{"n_layer": 19, "d_model": 256, "n_head": 4, "n_kv_head": 4, "head_dim": 64, "d_mlp": 704, "vocab_size": 8192, "activation": "geglu", "norm": "rmsnorm", "norm_place": "peri", "norm_eps": 1e-06, "positions": "rope", "rope_base": 11400.0, "rope_fraction": 1.0, "qk_norm": false, "attn_scale": 0.125, "bias": "qkv", "tie_embeddings": true, "parallel_block": false, "extras": ["capped logits"], "init": "normal", "init_std_qkv": 0.0312, "init_std_o": 0.00506, "init_std_up": 0.0312, "init_std_down": 0.00506, "init_out_by_depth": true, "optimizer": "adamw", "lr": 0.00138, "beta1": 0.9, "beta2": 0.95, "weight_decay": 0.0, "lr_head": 0.006, "warmup_steps": 334, "schedule": "wsd", "decay_fraction": 0.712, "decay_shape": "linear", "final_lr_fraction": 0.0, "batch_tokens": [32768, 65536, 131072], "seq_len": 512, "doc_mask": true, "train_tokens": 755800000, "steps": 11378, "dataset": "wikipedia_en"}
MLP neurons of a small language model. Each row is named by its layer, matrix (gate and up: input weights; down: output weights) and neuron, and shows model dimensions 96-191. Each number is 128 + 32 x the weight over its row's rms, rounded and kept within 0 to 255. Numbers have three digits each. A neuron's up and down rows have the sign that makes its largest values positive.
After each neuron's rows, "fires in" lists the words (lower case) most often at its 100 highest values on Wikipedia text that the model never trained on. A number after a token or word is its count.

L13.gate350:079144067143125160148181118118109105128165095186062170134122184097109168140136158109135183119123129189135103107145137119093153153141120127080122139131124065174100121108091170168132130073135103128155115069103157106110180143142189117068084160098075105105076109119106137161131140098123110141
L13.up350:127080144129154107139132134145144095145143180159121070110142091106145119091131149142163153129070143156154178212171147141106160141148135098160068145127085114172074141191189136142144090073098146155090172129151158193124117156152127119168049153134134128138131158095138131114117148104080187053
L13.down350:165131167071096128168134150079157117140154133128119120106112208125179115117171177091113144118147105153115122114121123146067110132100095109128115119084113110170143166175121113118101093120140119057147128089179143044091084062103107161109159099176162139135122214167086108043133043119152061101
fires in: "until" 36, "since" 20, "before" 18, "by" 6, "from" 6

L16.gate399:159119184106206129161091151110146147136143087139192103139074151087110124132149037208151135135213111205136145175127124100172151174169135111158114152144089100139063086125081132090083160078177120110133129123158130172135128165118158137118131119172119134078113098154096122134082149168089139118
L16.up399:119106125137191103134108152119178143169130120087223151121074096131098098105106087103130165118104115096128119095162130053153138133123096146074174158110106159144094151095095133060133098150165150151138149146100167176127164123134159158130104146129162113110137098167065170190133204171140108109
L16.down399:143149106093131162123142145115135133128165082113159166117124155129138117155172107141108121170095122138101145135100107116102201112092093132105134130000129153144130128100084051097109129140146149095162079117122132120159152023119104165118145111094133119132126165146131109100135135152144086097
fires in: "to" 45, "would" 13, "can" 9, "only" 4, "will" 4

L9.gate254:137099141108114164123163154078129140183080152154148167139129136110121139115126089165137181087157122198139144142116131166154142140101137118055160189155118111084113091091123165095161077062190102115165075110128158187125136140120141119121160178165116106172153106156133106148154129120154172169
L9.up254:159072123133090100134103099149200182130103144174139136127095135102129140112118087196133152107126137142157092162061065203162150173121163168097108152097049113128114115096133045097133128113157159184105124145170114123098100110111135136141120193146134118111123122146147074114106142147141077135
L9.down254:103069145151156137117165118131171104183089141174182116087117154075116166102142063107119174170112127104129132164082112126147153180080110164085140139067070118142127144148117102042129132159167171094119062120167108149134133112070174137131154101169191117113133120200094093134133143146155124138
fires in: "to" 85

L15.gate487:114137145155114146214144128122099111113140156127137115176127106140106128093095137110082107148075177144123145124071075088123156112115136091147162160133094137075158140073088187084167082201104116095132139084142140185120114136131008076127121146118104103210160097125168091102139128188105102100
L15.up487:124126199158126097101114172114067125168150112166108103123185152143041080106121102121141181144150049055190103110138174143142162150070145077107149158129142154162106131119085104102057096141140087121149147121131158113149134128157150152107120147157153119138136161141135161078169126083169174087
L15.down487:087108068108137087117098118101128134161119129147055128142162116160138159075164112102156123171137128087165113122143115116131138121142129131096096090136139181170145139151130171152152099095133147153156093175135090155164094088136082128096159103100093148165175112096131080149144176148151122162
fires in: "first" 29, "second" 8, "fourth" 6, "two" 5, "gasly" 5, "third" 4

L13.gate353:108087087151138115089143091146124108145146128127098135049152130117156118159164139082167127099139144149100187158146191149104109145144171103057150100142123195125135114137138103130077128146138096066169102094152104095151142118106120094101173049113117120182120120106135116156073052104128144127
L13.up353:129090110159092108236152071146157095098153105124120117123120123138114062138118142084142157137155104171177097118089162131150108096144134113118109149126125131093118065200144126134106155097135125140149086114119170100131185122113145054095079068129102133206112175136114144106103071208155097166
L13.down353:135142130134196186121116089101070149116069131128197088108125130115142138157131057119147120133097121090140151129209146149126203210134112059097071107105152097131170178137148134103120126134101108161188088094141144193143125178083124101161091042184075164191128125111148119158095129110137192105
fires in: "and" 72, "as" 4, "or" 4

L3.gate519:119147153139148129097112142111109117143157111109049157113145179119105067143173073111106157085214133129063151117163134076165157105122090060107133136133114143171149200157084173132122136127127166153138147130134138147116116144175139063123135136082128132124165121081014112103123141087171120112
L3.up519:145161141087113170140167119157142144140108152160164105070114156145084138129103150062070121113148139143178182173171173169108128100100108145131073172155161122123127157100148141139128153158099175141104137121115072152137186115109092107130106125151101157137062163077129164139120121167169131072
L3.down519:081131147136127130092120118107085072165165067144106158177155145135128105148174056133164123134110187122088056091139139161141164180143141095141138097064158107183162141142106128099101123089144156130162128130108183154099097139105146114073132141074135169134134104093163093140140097099136106135
fires in: "two" 26, "three" 23, "four" 18, "five" 10, "six" 8, "seven" 8

L13.gate83:113119126098157099092180134146158137142120123136112046124130085117102138145115071152126111097099082140075138086109107085092193150107159086093105158154082159117082163126146072115174156167135148137165103114155104110086146132111167175132138145105171102137159105128093165123090149151068164137
L13.up83:115136157126133080070135149139179110208111112145076128146046053170153078126106113138147109147167142105127146038120118088144152113145124140128081172143120139171111128102139148097117151118147180167114154157166086097145137101105111126177114111101132038090164157133152117170146180137113137102
L13.down83:100132118128184152162142162150118092170101167122223134132170135060159118115091164167130135158093135197161148077111080144144095130099101170195114141040156077127118111065188140154155129137141152080136144144163159131139127097116114126126161120103086142187160136093138111116112151172107122191
fires in: "would" 15, "can" 11, "may" 10, "are" 9, "will" 7, "to" 6

L6.gate469:109130060129183158108117151127095119115096129084091158146139082087156084121113125088133076111101179137162145187143140113134180122117154124051142147131123088188121078076068098100172125126114130110115199171178096120134152177114118137144173113117069190141125071098116242114191207133110100149
L6.up469:124170089102144073114177189085097139084152126135179145086122135094138090150151139123123126153167099133092144076141101091111185083098158117077138118130179120133164122169085092132169149084070123120118109182114150153115097138059162148120121145131074170168096163131076113166056118104171188142
L6.down469:192107120126123116081121112111140177156088147108119151189165156152060088156130149173129146083123199152158101200167098124166159158147108165195061139113086119115111149135142110167085137204148107175133122072139187088114175119149157076150126118164181104081189118124230107102115130101107078148
fires in: "it" 49, "them" 30, "september" 4

L6.gate231:115127133065117146085140128097087132149096135161178101126139109110137128147137132049185149144117066137096119113101142144163077105046105118124124187132181132120131154128082170143146169092104207154162104104094109122149205080173145161133148099076116147130090090105165139142139219133087093084
L6.up231:124160167162104121139084136143096186130092136102162139138139169133118158134089204153085159097104163117149155106122191164197123090107150162084137085141162077131095110147094069146103145117062170110109153092120111170121088090143149132112145150150134142172122079147153111167101102119091133155
L6.down231:139100000074092148137134127094114137167142183097104128110118129143177149159125070089111092133119111156124086154102099135157128132082084084196112185038128082142104093111094143125164149132128134103151094112154132132141185161153158140163151083080112122106112124115125163114073168071126067131
fires in: "by" 60, "against" 8, "to" 7, "defeating" 4

L5.gate460:147133110089150164122132106054111093152130096146132125153091138083067159112130119131168168127104139172090090102190116132116200130070131148092162111147070188126120157151152189209130165136182109043101186125169090179116102136099087148162137191200118164163117120111195128121120164150122153163
L5.up460:139099126104147108097148094129129156155140052132150122112113091038132118129167165114089058141168154156137146132107121103184120073155167134122151127117112159148182130108105144120078099101158106122111132058110045191119123144169158156131144138100155127096101120118185056136173069122156200124
L5.down460:145115106149148127147115101092145185110121132129103062144141156135129160102078141126116162126142147111130183149130136170090174122078056155101115140136123108157118102155110131098125114121176159100145120090123146082190190125141150116180149127163114135070159093128086119150136189126085104087
fires in: "0" 34, "census" 6, "highway" 5, "congress" 5, "republican" 4

L2.gate310:170116141166134157154132099109148119105136140096111124116160092079086141142106091043097149099110197102100152143131114080181196139089107121126122174157145180173128158145138120128128128147093127169140095157176120103087140138172109152109040097117073153074133096163114095127100153152147095143
L2.up310:130128182159120136126103152144092119107135090169137108070103161126082151204067172174160127138143158072123122177163097092137094171086124089167138132139080111087133136106155148112178109133088146155114119139135087101165106164134070127104118124112147117139142096075104093057009161109186118110
L2.down310:088102094133100090094133135105118112169057157132089074123169170130123131147145107131116118087091133143131100064114155174153175131125157128125117097157177141149111178122069118151075089161116081142154129160129139194180155114130164171127177110077120157142143093139187104207190135141080126154
fires in: "of" 49, "three" 13, "two" 7

L15.gate260:179136123153132126159123146135131129093134138126159129092153074117122130131091185141111160136151135151117094119120134137101197162113149138148107136132139160121147111114108178163233104108148099159078038143225081160140113102134156100093126135135066135130092201096133136089119193097148124128
L15.up260:151170127105108136112100148123136095099194129112147069161124123113131126086138164173088114146110118166093130139125124112105146115114151125172080084133182097161066132111189163147103126054158127110149055143175142158091112126164095151138063137098092074146106136142117109161129168119149035118
L15.down260:138105147160150129143178126108124121098140116112194101117041138100124106118114136201101119130142087181130088169137164073092170087096095078160104136000148162167148131127115161099125149107100126125095088131150133122122131124134198078133175167109089090167123142101177123169119151168142153112
fires in: "in" 52, "from" 11, "since" 7, "september" 4

L2.gate576:076134125159165110188108130164098120154161111134122136169148168096092152096151146117138078101200163094166092089104148071127150131110142104071117133161065097073118200091120142104145113152149186135120111164104122119105137111102079134103109131130168158179143097110141094131126118099151082101
L2.up576:130149150140133152139179138130118124156131146149174069115116114118167141147058158065089098058139059118181154185137097075164102105144108136117159148115150068136144183077180206100167129130098088093158109147090143117121134157103149131116100108105157147093134162109182093107184137091111143092
L2.down576:077123135117125105129149131167126172119135139131109148148137112136171117138147084139141119164100160121151116114093163133161163164127101178148087127152062109127113096157152100124115154153139188180165160125102090105119082116107086108144122126152124119177108174152103116072123088138177067133
fires in: "2" 31, "of" 11, "1" 10, "20" 6, "21" 5, "3" 4

L9.gate305:157136179059145142169077146129117104128141163132109075155138136112134046179183121131098137116213103140105159150101170096141145111101178173135158157145150149114070131141112164174117118107164089155166116158118163208098155145152157105136114077137095147124116142119079084142107209149191159113
L9.up305:124176089098074152145111105150115078115144181140141061126137130077118142130110175115119157126126107145148124105032122129109168152084132068115086151135187088146088109099126157114119076159069148144112120127169140118141116108130102071133124116083113125150117141104124094120110138175075167050
L9.down305:151213160129094102155116128134134113138122140123076114096138107068119105112112113126148103079140093114098143111084148144118125143125163112127146160054176150158173172160109153109082109142167121080122136136111129072140077149098102084138166067067110112146088144108150126133085096161068145112
fires in: "in" 44, "by" 11, "since" 10, "during" 5, "of" 4, "to" 4

L4.gate648:112112114163107125129160154128139114104141143193139099151150196093089102106139109171158141132153176137148115115174130149167127137084106118120134108180127140153116218115113151114115173139133105157173151137103114107140136100095082126076055105135148123127128116064091118138095142145145152158
L4.up648:099123051132047148151165148109148145196116153151155172183118134168123083075111133098175106108103118072134123074153079138101156097159149121103125175116116111094127135146119153076084141179189128122118126159150107149104097166101125126110078076163156148127157126093072076099107105091128179058
L4.down648:098153134095159159142165028125081140079074084102134088098126051158158130181158162094126170118121138144139091152133181114145053105112024131149093135083144157130189067137104126153163152103082154148137173089124199099131142084108152127168150144138129117102126118125142177138151138145161084084
fires in: "4" 22, "3" 12, "6" 10, "1" 9, "5" 8, "12" 4

L9.gate509:149168100102171154127151213128110101165096117123135138121104158125117117157109138135149096159142125142155076143170155072091131112153140123103151165149097061164114163130056145095148192082063119149185124127176125084110144089153132186107113129079158116171104120116100120149088166194187121093
L9.up509:129111062122091156113146134107135153116147121142166123071163109126143182157088160113144143061097100151128138138149090165187124137106167136089149109128100143095138116139155144186130121176055093139106130158128105134159134075148159144159140143124076169147087147071095076087099142121109168112
L9.down509:220181145097096127109120141160077109159181103112152113058103146163124139162079126158120147126144184162079125157149137141113156130176202124146060131108099192108114127109188139180127103091093074135103112141121124143101143100102110174098164114134122182096214131145121105129202128077091142105
fires in: "august" 16, "july" 15, "january" 15, "october" 11, "september" 11, "november" 9

L16.gate211:162182139125069148143066107029152105131089176138139129122162130101153166112178089177096104127124138126143092152149138133154103149095135092122149180129109155158097078139110179103187071088118149102107120095116141150153166102123138107092141091118083118090116115116111134117169109177138119086
L16.up211:171127180097119124159097121161092207196086152111147120120073175146118121121083142135136121158162088171113123165080081084094106083061148126150140180120105131145124079128116114099152103102108152163170124159096070168115138129129108153129160156102113151071062103114156158075113131069163121148
L16.down211:124213175128094104061183101111110182163078139160138119164159119110105129140138102132165102095130095096107133160134139102136136164133073137122094164000136169112123161099115145081122115135123102158130124121163121112126161119142151104109109160096135097134185132144148124127115127167128134144
fires in: "with" 38, "to" 12, "by" 11, "from" 7, "of" 6, "against" 5

L2.gate292:151160161188138114165142097160097161116099128126070110105080128122127142157125102211089099220133119162106110117196145157145128107088140143164103114103111075149188124081139163157095128137178114120102157119081178178093067113153093123175149149153116128141140111145135152149144122149166131206
L2.up292:136139146107133177070063191146131136163132083115112146132140157113117085129126158146090163111141075101116147131102170172101133089156187152046142132138091140136106169105132143119158104130163111168145084133162177126137144149139156152139144091101147114107185068160170146113140095151132156170
L2.down292:129121099177116088164178068121132125075115155123116083119131102120152193128156107147168107203103173141139074151143092109109143140089099158183121165108114092092117105159144123102078081125131184084123177082098099135124141097132095146137139187171188129141122186133104099143098148157111140110
fires in: "0" 82

L6.gate290:147153092090071150111084131092140165175139107146088088151185209070136159164127107158172173131153195149144155161168157155154148068181083094073177207147117147135153162097094108174118137132156133102204087113139141172151091114088131142117148113188104099180102108202126141137084157153175171109
L6.up290:180122127085102128162082080091152139155084176136100124086125134113171130143128092161127086144142139144140155173126120181124127130107117131107152141109156084078130113150039097065092146088164151104133074063155024087125159088104119126110104091129152127132084102190107130102134143164176120173
L6.down290:153137255140140120115166147127155148112127098108154089087178110065048169104123097138122130133107150139141125149146109158122143126121157140132138128082114084120115120171115090073128134135162144115126086099110147137164127102070174176077118123144158110123191092198104154099160121176122118190
fires in: "to" 67, "help" 9, "helping" 4

L9.gate485:150128096107134079146156132088120133137166206183165166135126150184106080122128188074141170123140125178126095104136175076078118147097162074080119155141107117137069160147138162107132129133139122106160133186134124171088167123124103067086118150126145182105165136030047098067096129168166141101
L9.up485:130144114155153146126119132131169149156114136133099175103127141121102183096106133120163157100086102130111157072147159137087105122143177134077102151130119153247112131120164183107129098121161086142136117147104158134095188083133150084143183110178178127110128092111117096074178190130102146150
L9.down485:133069114159115117070169134126093144117111127163124129134093136139075143160153137150081146168127117081205117096123129065125087190134152089152116118121145095145128146143162077090096085167132165111145102132142180116195134109146151147122086152096135132091197096171143069088111217147113102102
fires in: "south" 36, "north" 26, "west" 10, "east" 9

L12.gate215:134157139159100122153091107149140112110093131119100098143171178117112175227197146166135151138144103081088111106159133100123129168093162085144104202143152078144128156129116121158157061113110188110164074163089130146108104187161162146177150163138121116135155107131145173149087125175129086134
L12.up215:141143098095111065121113097083090122078165176168174138147174100112144158085092089081143176156086116171150129119111117188056120169084116104103161138124144149168095109107148095174133094121090066121092155092179163169144093107108067125134115144133145120112152148140142193111142111152118158081
L12.down215:122157130157120181157121139119089123113112169183141148148142109161128200178138156101130134091197142100098115072146111122181163108116146120165169137079195103130120106119105126123092138104137091105142110102126173087167127141187130097155119162119123114120104114099168135141157109128157139095
fires in: "during" 44, "of" 23, "following" 6

L6.gate349:072144183187149114130131157101150121143133121134150076167150122150124040123164080081092077084160103043049121138189151132152099112114116089143154159153168168125123182115098157155075152134129127120130156104120136122133115097176127076065096098166109139133120120065084122074149172106140157140
L6.up349:071124096112106150110071123121107110193141057181136088086202120114130169137148100086127127121140113060150111176087110148110118109170134080155127175111112142124179175126121157095106147123128076126139115147093152055133076150149114117169143080126114181079131140077129128105117195085103119118
L6.down349:050129150184147065063130146097095171206135126184133113133129107098172123066157095115121165141114115134096125100121075171124136067151166091117125089084165182146115140120106184158103149136115089109167140103110126127128116124112150134076121143100125175160187149124125120098161129077151054129
fires in: "four" 30, "three" 21, "six" 12, "five" 9, "seven" 6

L9.gate681:164162123165072161114138115089080094157149138173110105154196126129129150138088088103079160117079120159106073108100146089178129190102177099185144099136128124102099109132111166107169091130140161168171124127104132130061121239085131118100123081110165148162154163093132082150109164088113089127
L9.up681:114077098157125164139106162132204168171146045081079059073121144117134145140124184115151125099125129100096124108102129158155112093165157085112142128125114088100117146140084131114116116096123086116118129125137102087156086092162088162146174135090117120212177132155183173107120160117056121085
L9.down681:150125111114113150171154125093123073041117136144148129120159119106145181168160124167127095128111137148110102174156115119119166086095110070143132127015109114117153123192138123128127111133160152124089118092128122106111153141115107066149131141113172157151100255094112000042138106073169144103
fires in: "for" 45, "in" 16, "since" 10, "until" 9, "during" 8

L3.gate321:130154162127114137143120101074144049185074208116123140149119154114137140198189072140096127120131137111111170125158142160204132114155113161137155116180089126130129116131076139132194111145130080160169076191152150100137162152144123108128149159145095115135103123103113092091152110199167111082
L3.up321:149096163146170086073103113112129128160164113130103150121178160118162122116106112119083163120126067138053123152175103098188124146129052108105140102132211122112090165130081129168133055126108146147147120141120164124132154168111168148101170118126149174110180114115057163178143191135154092111
L3.down321:171152148121120138079099154157152152080090127130103141104096107089143080128176136186073175120072092177100165130150122133157101127158121196112132098155108059103117127157119080153142092130090137106162066137102188175108076079156101112119129069146108114139124149128137122072149104156106098135
fires in: "2012" 19, "2019" 14, "2013" 10, "2018" 9, "2010" 8, "2011" 8

L2.gate625:163132169066192140158104161162153108113167129124158095082116121119135148151102130120118137065174134139076114160151181146129138119113144167122138137146145144128097106107203122066137162158114137134162116121108159126094143123187095093092166158152094108061113114082119079093086199124142089154
L2.up625:125133102167153085107098122102137161074155174184196123098105195058108089177165095154074093211165142074156120117156090130121195128167165156130099178152158103169099139133188185139151157124067150119103133081122068107125186147133135151175141139106192141107185132140134124108051103138138122113
L2.down625:119143148095096157141189103144113050112101124103097127159072142232192111103133119165199163112105147158112113146123092194119135122115120128095142096099110169102133110152142154135087133092110170071135150178135126091124080077094099129142186114136101108189136119157148097150105110153090158191
fires in: "of" 38, "diagnosis" 6, "analysis" 5, "studies" 5

L6.gate335:135117107188149131151077126099070088166169134176143128152118140083091104127155131152145131197118175168106145109128146098069112153145146129141175125125137119192166169120126135089142136128093137130143106139100147114080067120101171049045110114122088204167147104129115185127165106153149194112
L6.up335:137095110140154107070113173177160084131146100095124063168166148106092111103101117154104139098147125127146107062150139118129218152082143120126121144129132098116194176077087112113118092126136175080075117100064111132121094164145115120172103138161134118086134109116143145162143197116102117112
L6.down335:128157005108119139188106144057159209152112138126126123096076130122066139137140146100194145163124124099133093184083080167155044077170104130176098166114125099131095104146122121164127114137123128200162188118161152136156151055079099125110147073120125094171131148119093097100128134132087106127
fires in: "march" 19, "september" 15, "october" 13, "april" 12, "may" 11, "district" 7

L4.gate448:169139098121152096168109179068123151117165136123147146122122114075180112131135090134129088166177166141121107133081094119175170087185074124088173091135086135129101153167112174116085081074115120093136181121131100148059157163172190069106142163154150115168176125093188152152121089083075146122
L4.up448:055094229101144096129125213103108059092137117154213179127145128158084133155104110127137089125148090148083157132146176118131144118103107139092122147124096136129105132174099130160116094088092134131124095131100142080160130072135167171153140095122197100186095119078085111099167144184186163124
L4.down448:169126108113135148098132137159171207117104120087083138144190099092166140028167094158140180143114168105182141115134119129109127162090186082111154123125087181117139110143167171134157110152138126151184157147184149155069122115167111082101175126152092147126187136119173136151087119109133178106
fires in: "south" 30, "north" 25, "rochdale" 7

L9.gate323:160200155093098082233097127128088135139102150120139175155163076118114130155113118144116125202115147140149116184132195049103170136088121090177093178143161101114151146103074118149131118112115159109216131150135121086097127183160131092170147091181099170125135152089093094147130086125082074135
L9.up323:108123127143095116093163104084137158151195151095150160147133095110168143148169157120119175114039162163144118178102159104139095184129112109144170107133191114092201117093103175138169149116097092103143096162114107113142123189089109186159170150133128130093128149109078134114121112150121125094
L9.down323:166177135152096181101103106089100148148112129195138121119170159138143127105143127078138141132180096133114155093112189133128217243141087129158127090000145165098118146160090145082125085122127127098136150128145106062128069148151126117143085070136147119098148151118190081119089120119128128121
fires in: "of" 32, "including" 16, "to" 8

L5.gate520:122143168083148144134117166173136107137113149164107201129153120160117120189134150164186126193152093135091163121138098094092068138134103061087128198139097093105134156148160148138162073134123119143146153169101112172063152137111121105184119135110127150130115120133145209162095041092162153125
L5.up520:130107174161145133189061110172108185139153181086144124130096154168091088116094116220162189149136161112075100081083083112082180126094084159123160128107162151096119145117195092149090079147132106145150110122104086163136081128138154085096153111115114123165148103134107181137150132103053124130
L5.down520:110135098158122201104134130082154171129119124115092078148112123164188089104095126151123112104094142134107087104104081163125133186136207082122159058039151123135086151161180094169092162136106134127144162127096162124134161120135143123087182094164150131148120106114133146079181119144089137124
fires in: "made" 35, "won" 21, "took" 20, "changed" 6

L5.gate309:130202100112138164098150120078148120139159113128156105048116145083141165157175105068106163048131062128069154098102108087127192094090070115154105128121188133123168111163158152116118113105153126122162144104123170140087153103148112048137124097185156155103129146123123131090120190135123134146
L5.up309:129151098166120149154179134199113151135134139110096163164099167144163107100104123150074137111154155102199125130101161107104109119171156137181180066133111081128131100173109084102122080076176144080131100142190145087128100128141137140142101162092167142149112130105112103157218122129126172124
L5.down309:124107122081148126129100103085182134111148099132144122095105053149079109174186108074161151097129047066058127076173095113206183129114120135142077132178139117125131149121165156140100191170070158160136145152039103152062146095111128097148142099142115152132149108142102132079156122121135114091
fires in: "s" 73, "a" 5, "sq" 4

L14.gate102:087095148125176163135140100155117175118064145149153069131116109089146109119152082111152131155134171169177138109149170129167175119147149108090123119132098142177127113123175113128132120162164146138155064173160098169169130151108126103073176150127152147140141121104143139177112103146101120148
L14.up102:071103131163067161094157160101156119143108115173095206154155140134089101175135208150131158155095153142195124128178147185102118138148130113138170158127146128184127138125127117145112134135152134146124164109142147125083155124114132137187094119125146152037121115113141180088113079119122107119
L14.down102:147158094122176171179170134053117189114086175006154105106096130132128135135155107075104032173127099181111174143141112100102129103084156110107145162173119146136151110156172139107115152143113060170114135089130098163088160091143171057119153135197111114160115135124091129111118148132177154149
fires in: "and" 83, "or" 10, "but" 4

L6.gate696:165194155143157119110040122137041120132103078138137130101141131150170157093119148141144187085112156068165151100145141116166124127113143118128141106151107124122093114134040193132131098112114130120162093150153110083087161143116072153109081107156117098115110209151114114115087143223137098129
L6.up696:086100105110165132146126172061107153138120080133073108131110139165090151110137100158101102134152108131095169087165096120177122125137130091108133092137162117141183139117152132143082108157118175141169145145165111150102130133147123152161153133162141084121143138174134139213152151162107141129
L6.down696:135115184138141146153139138123155089135202141148169095128125123145102160133114156145086169143166107139097143145225193123137107116127134171176139112095111069136154101098118106130124122119140139119105077155063100115084131132142133075186140147220139107154119155121196109135120103124127112150
fires in: "2019" 14, "2024" 11, "2016" 10, "2018" 9, "2017" 6

L11.gate443:140074176169135112194107123133161157150076165137166089146123177125083132097085107178106127116132105106097117148124102142116129113103116178103077157135174125078079120120136101168135128098182116064135103107152127199162089079159163111091174172148101124149105083159101076190079108106129127193
L11.up443:135076098138090101064123186090142127127152145113095120138141156084130161113114115135085151055104127150107142124122083057156139127114108092141132162137067124121147096134081119121153186139117158170107123154147135127167145112157134119177145129152151079153095107158110108082096137165101183048
L11.down443:112126104091114113128101151071129156156179118149163098101102052100117133092132079130171157155145130135106163164115154137101091126190130197140162134090073157120116069166155115116165106084168182098119064130137167134132102082106162192156079154150135089138150109154157138074105191174159151136
fires in: "to" 84

L3.gate147:141167117123094115161124182107149106079127155132130150099154123095140191203103123074116135127123160126096121192224124107169127075149062140157132108119073185142075073139198190161079082115151185088107157139165163090180084139101080174133083150190100152119153158050110124128140123121139138166
L3.up147:152155105111055115146121135079110142131145123126142208088113108083124166145133170064072110114104155169144164136154117114168140062131096140150189101112053139128117085166132193171101125171116132117076170133118118127170093133103102141134117139131142131122135179094096144097166112105178114177
L3.down147:107094136147180119106128135172151138146159097106135118126090114131128125078117155176110150148167162119191117037096157127100119172135162124065132171087145146115170175143104140094182126115123141178177129153195125145074164145133175156044148124099133161127124146140123136116174144217133172071
fires in: "south" 36, "north" 18, "saint" 7, "two" 6

L5.gate267:141143119083133105116064168102103112161102151168146143137111154157111135193128137127088124158072145147137148098101150129138113140097143089151105147139129119079160166107105138172176091091137122146132168105189070121091085073159147048110109135162099144190120130081130187154149176125115132130
L5.up267:048137149125148136094181085113114160152128065095174189128098180060121119097138154149133152102136140151099086087133171124084150082097117122134127159127149085176158156137109158145142087070126118047100081101159103135095126147123127087151052151152151098104130136105113188151117175128179133100
L5.down267:168078092109124100176115186148110131159125163080135122154129137125227157216085127115097150126116157137123132164130093156121117098129163098168126171133169111064113147118119113131168118145142073147120119154167155137175122125137172118132076144110123153194128149098152077132207149134078155165
fires in: "may" 18, "june" 13, "july" 12, "march" 11, "january" 10

L14.gate648:140118180119078146074173149124092149182137160098145063133102164136125129120144135128101150073153159106119090095109149139139170125055108087130097159139117096156146117115135142142117080057161125143126101070189144152074032103164124155077161141148154146129135127135126174136086131151094152160
L14.up648:123095089133150108091149199112142125133065188105102174110144122101098102130144155129093090208187106093114109098101163108161148176111092137126133122128118059162127082103156147100076168142106097188174164115120158107095089120104117154106188122154162136173152110164073192159111156114150122140
L14.down648:180196133156177052122103130121109173200103132142175092134072110065158138116138063089101161090125095182097188141082112105149122092124124134138114127071077111146125108142147166105137200078102131141094084122132197155151182104144102137119160195155121134093118091141105095156088133148097081163
fires in: "would" 21, "to" 18, "is" 13, "father" 8, "will" 6, "could" 5

L2.gate62:129174126104129084115116112121098167119138152117121132143196112134126099099145148120084151193080187153133144158094113124110128098137097152148115129104166107109129101073101149103138112138119108093120153093106128134168069074205107118067173132138187159166141153077096168094140129070087065188
L2.up62:124091061125159117108106224170156137112117156152089118078157124134126168110077111115095143162119160163132097099072144123148110094149107197132158130120185083121086119143088072102174125071158110104133122065176141134156171142075136094099134105113113207158089143137141096134092160093135111133
L2.down62:116146162142087166112128089069109073169112113123192146136128094117102096091147106148174095101169122067132165170193089154139063184066154082133081095115111148160121130133138170169109129217096130158139132124113053093118106114124098173134104131180130077144186083158169173134099100101148178133
fires in: "and" 56, "that" 16, "them" 14

L3.gate412:140139157142134182128073048114105120152106186110142159108102148171183126102099138097142212085128164100076065078117137132152176145097060150071115140139132200125121152134137154205116068095146196158146131115119166107100094129107133094150137150162089162140116129137103116143136162121101096168
L3.up412:120138125168138076158154158100178157156117150096127111120117165105163173149201160154112142125095129105092198166105177210108128016114085081117164112117165106197082135193128123127108090091172126147150131152220128094133158096172144139090117076130150104174158136130177084125200115048114083185
L3.down412:122154129141133116082118058157181164095067121150134199117169060146092134101126069143107130116134165118118136123146076075105128168148226135139106087108070104097161102105141122187088186172150117113206132123092122180145073164154103072158129112111125158093118137163098176143081125114150134139
fires in: "s" 63

L4.gate547:102166128128160154058098167150103162111117088079093074143133112151145110121108119125065138112193121153153055145089167066151146119109075105088108098137088157132192141168126112163161148095117176132124158113105147195111073113136106148095142128141070147122095103122139064140105180114166127206
L4.up547:129109166102138174113118137145197152155129101130168119112173118149119084172112177089179055054109070132125092109131073131136101110128134162076168076142074073201089119157150110150163103158145117110117138104091110178087124125122111159116148187114109187106149144077208105083172116130136209167
L4.down547:134120088131137135110088129082042134115160115122105182159094105093156157096171146194120162215171164065139140111083199125097146117083076112155094161067152135106156123104047180097097174090141130121138130099119063100153094144120116145133121135106123076138096149112092072162083125114130067093
fires in: "0" 48, "5" 12, "50" 4, "country" 4

L2.gate396:144113070151186146141119090109146115094118199131184108158125137154093129118128108092180083129163154133094093131175106062131137151169101127173159130178084118141126114150186162107151133099182067092155132110070150132114078095087176141142092186153160175104152141127150139161166109185164112121
L2.up396:100087132166175169131052149125123155125102098150129166124080128095121107147142120153158122090134129112136151140214179136183081120097170139146146117152151125141103184102128148112116121135138151146156078112152155136117097131080098160172111103157165205131125131139121125103109173119078092090
L2.down396:177131106148092141098137131124068101098095156132113144166178142066129107153094074108146138100152159143067088135082064092100098095136137118145168120145106105101185067133102079135180135117177114094114126080061133112170077130121132148071130150078090104075127113126133115160163105093115098139
fires in: "became" 26, "was" 21, "is" 12, "of" 5